MLP neurons of a small language model. Each row is named by its layer, matrix (down: output weights) and neuron, and shows model dimensions 16-143. Each number is 128 + 32 x the weight over its row's rms, rounded and kept within 0 to 255.
Before each neuron's rows, "fires before" lists the tokens most often just after its 100 highest values on Wikipedia text that the model never trained on. A number after a token or word is its count.

fires before: "s" 21, "or" 16, "es" 10, "up" 5, "us" 5, "er" 4
L4.down330 [162 128 110  98 147 165 116 112 109  90 100 101 126 175 142  78 200 125 126 150 101 148  91  68 127  77 112 146 103 147  42 125 164 114 106 131  94 151 154 150 146 113 171 114 177 105 133  69 113  92 133 134  85 121 117 166 119 127 102 167 161 121 136 172 172 153 190 196 119 126 142 146 132 166 122 146 161 127  96 103 160 166 110 153 173 145  87  92 156  33 111 135 125 173 119  82 115 149 132 140 127  79 118 156 137  97 102 117 134 110  96 108  82 142 205 171 144 128 141  94  73 106 143 132 139 186 144 143]

fires before: " " 18, "." 14, " were" 13, "l" 9, "son" 5
L3.down628 [130 149  98 202 149 106  75 118 130 174 125 144 158  98 162 140 135 130 121 164 124 137 136 121 134  99 106 198 102  87 183 111 118 125 118 139 186 107  97 147  69 168 123  71 120 142 143 173 140 158  87  48 115 126  82 136  98  80 134 129 205 120 126 134 141 116 114 121 184 138 169  96 129 109 128 147 167 145 150 139 131  84 207 124 116  89 137 123 120 127 143  96 132 178 147 104 123 165  94  76 134 119 124 120 103 104  98 121 103 146 197 143 121 151 137 138 135  97 122  94 135  96 125 136 120 154 147  87]

fires before: "ain" 11, "round" 10, "old" 9, "et" 8, "un" 6, "ive" 6
L7.down747 [ 93 149  58 160  91 106 143 169 123 157  83 114 140 137 104  76 111 161 156 143  66  98 133 113 101  97 115  76 152 174 118 156 169 126  78 163 135 157  94 128  77 130 112 112 155  94 148 117  95 126 130 193 146 132 115 138  66 123 161 161  77 157 164 168  99 113 128  82  92 160 141 166 185 206 128 150 116  72 113 111 133 135 133 127  66 119 107 152 127 107 164 115 100 114  98 120 114 112 115 160 118 143  87 129 108  71 178 112 149  99 174 104  91 171 149 142  96 143 171 162 177 126 163 110  86 138  51 129]

fires before: "′" 20, " " 18, "rt" 6, ":" 4, ")" 4
L4.down642 [142 121 127  71 173  92 159 179 162 127  81 155 131  65  95 105 117 151 118 147 144 162 129 135 198  55 163 114 138  67  78 117 127 141 110  78 138 173 162  72 143 153  93  82 125 154  67 174  63 124 145 133  85  88 136 135  94  72 159 140 116 119 152 150 120 121 144 128 114 116 111 197 116  95 141 140  89 124 221 188 124 109 174 177  99 134 103 170  61 141 117 125 102 148 155  60 112 135 137 107 153 162 145 131  92  65 116 147  92 115 185  93 105 138  95 124 171  97 155 118  92 216 127  96 117  95 113 105]

fires before: "ci" 25, "und" 15, "ft" 11, "il" 9, " " 8
L7.down415 [137 153  99 152 116 129  84 136 169 127  95 123 109  86 105 173 196 177  98 113  83 150 119 115  86 102 108 102 131 139 164 119 119 159 120 117 160  95 130 153 176 133 157 170 163  81 128  77 101 154  98 144  79 193 101  94 131 129  65 129 164  46 110 140 102  94 190 119 168  69  58 139  84 124 130 181 155 136 148  65 122 182 120 210 114 145 112 227 117  96 126 102 108 101 148 173 172 112 164 138 143 145 158  98 152 124 140 126  93 123 130 123 135 158 128  88 129 168 101 114 174 169 159 133 137 148  86 117]

fires before: "n" 15, "ent" 15, "ence" 13, "ction" 8, "v" 7, "bu" 5
L4.down80 [158 137 181 206  92 148 155  92 147 163  81  89 168 129 176 132 114 155 115 101 130 139 104 137 104 108 139 154 134 134 158 156 171 145  43 200 155  95 170 172 154 149 148 151 162 130 129 142 115 130 164 137 135 126 113 106 136  94 120 119 147 121 138  79  76 118 149 145  47 140 112 113 108 108 146  90 105 112  83 108  85 173  76  92 128 131  79 136 134 109 120 112 152 159 164 136 126 160 169 164 139 100 149 130  95  73 141 149  95 161 109 142  50 159 154 144 182  98 141 121  60  72 192 100 119  93  86 135]

fires before: " " 20, "′" 18, "″" 6, " of" 6
L3.down610 [118 118 111 130 102  93 172 167  74 121 149 129 157 157 138 145 183 137 118 102  92 108 113 170 129 124 169 155 111  78 205 115 108 158 137  84 126 112  90 148 189 109 139 136 124 166 128 183 162 136 196 173 157 185  73 170 148  91 110  82  73 144 130 134 113  77 115 147 118 126  83 116 121 129 178  88 138 138 151  91  95 148 166  55 148 144 120 133 145 177 105 147  95 110 159  93 124 162 157  63 100 128 122 114 155 169 145 124 103 146  51 165 139 138 111 103 191 113 126 108  88 145 141 131 152  89 139  78]

fires before: " |" 22, "ular" 11, "it" 7, "00" 6, "s" 6, "le" 5
L7.down144 [146 117 118  88  49 102 158  78 133 132 142 162 114 104  95 101 140 146 112 146 107 100 120 152 143 166  73 139 156 178 168 176 179 143 106  79  82 185  66 151 115  97 105 147 134  94 131 190 175  75 126 146 157 111 140 170 110 176 139 180 119 114 123 140 171 143 127 130 129 129 143 113 180  96 101 128  74 113 168  96 177  99 113  59 101  85 108 121 121  61  85 143 114  58 110 104 173 187  91 191 116 154 139 205 111 118 113 157 125 127 169 168  66 140 128  74 146 205 127 160 124 132 135 128 133 135 122 163]

fires before: " as" 28, "ong" 9, "k" 7, " 19" 6, "cu" 5, "l" 5
L3.down386 [ 93 193 138 119 125 107 138 165 155  84 125 127  73 111 150 105  96 162 121  97 165 185 137 211 163 166 140 102 120  71 126 197  81 115 159  63 130 137 142 158 128 138 105  87  81 155  89 128 152 114 196 125 110 104 117 149 137 102 114  90 123 113 125 135 176 103 131 146  82 191 116 125 216 110  99 110 106 107 166  55  93 182 140 150 106  68 111 164 187 105 159 151 105 137 128 116 147 163 127  83 175 120 176 158 113 125 116 139 124 127 139 176  90  73 148 132 128 135  67 151  93 154 131 185 106 150 149 132]

fires before: "s" 47, "en" 8, "to" 8, "ic" 5, "it" 5
L7.down218 [117  81 109 181  85 114 101 117  98  73 134 156  88 102 137 106 194 149 147  92 131 178 128 104 112 118 114 168 205 156 150 156 153 148 138 196 152 124 121 206  94  86 175 124 143  98 165 117 126 102 140 156  96 133  94  81 111  87 176  90  75 193 134 119 117 117 152 155 130 143 122  87 209 155 151 103  79 177 172 110 107  82 100 145 139 158 169  53 141  88 159 111 135 116  99  89 101 157  71 137  99 152 114 110 143 120 103 112 109 140 109  56 106 158 129 122 136 143 145 143 163 168 180 121 141  68 136 114]

fires before: "d" 16, "v" 13, "m" 7, "ent" 7, "ce" 6, "ed" 6
L3.down558 [196 147 126 106 164 107 162 150 104 107 167 155 166 159 223 116 136  99 148 140 165 123 123 139 108 112 128 151 133 159 209 124 184 102 146 160  99 127 125 158  69 164 155  84 137 141 141 115 112 160 144 167 107 119 131  62 105 110 156 111 145 190 121 109 112 117 116  81 106 157 101 163  54  89 110  99 148 106 152  86  64 133 192 112 161 175 151 116  68 142  80 146 118 118 194 143 113 137 160 124 125 136 153 128 152 101 155 148 149 119 106 133 185 142 109 193 137 101  69 116 189 158  80 104 119 110 138 125]

fires before: "ities" 13, "ity" 11, "old" 9, "un" 8, "r" 5, "ro" 5
L3.down499 [161  67 145 118 126 150 140 118 128  85 144  71 152 121  71 163 133 133 132 146  53  80 175  86 175 110  98 151 109  82  98  77  82 133 137 140 126 162 203 100 114  73 109 102 168  86 106 177 138 142 120 116 126 125 144 169 161 111 147 159 133 134 152 100 156 199  95 112  90 120 112 101  98 117 161 168 127 103 150 121 164  93  35 146 141 119 170 142 111 151 109 121 116 155 174  59 103 154 161 119  59 145 164  50 147 133 156 153 117  88 112 155 147 160 102 122 161 125 144 126 100 148 133  91 138 175 141 134]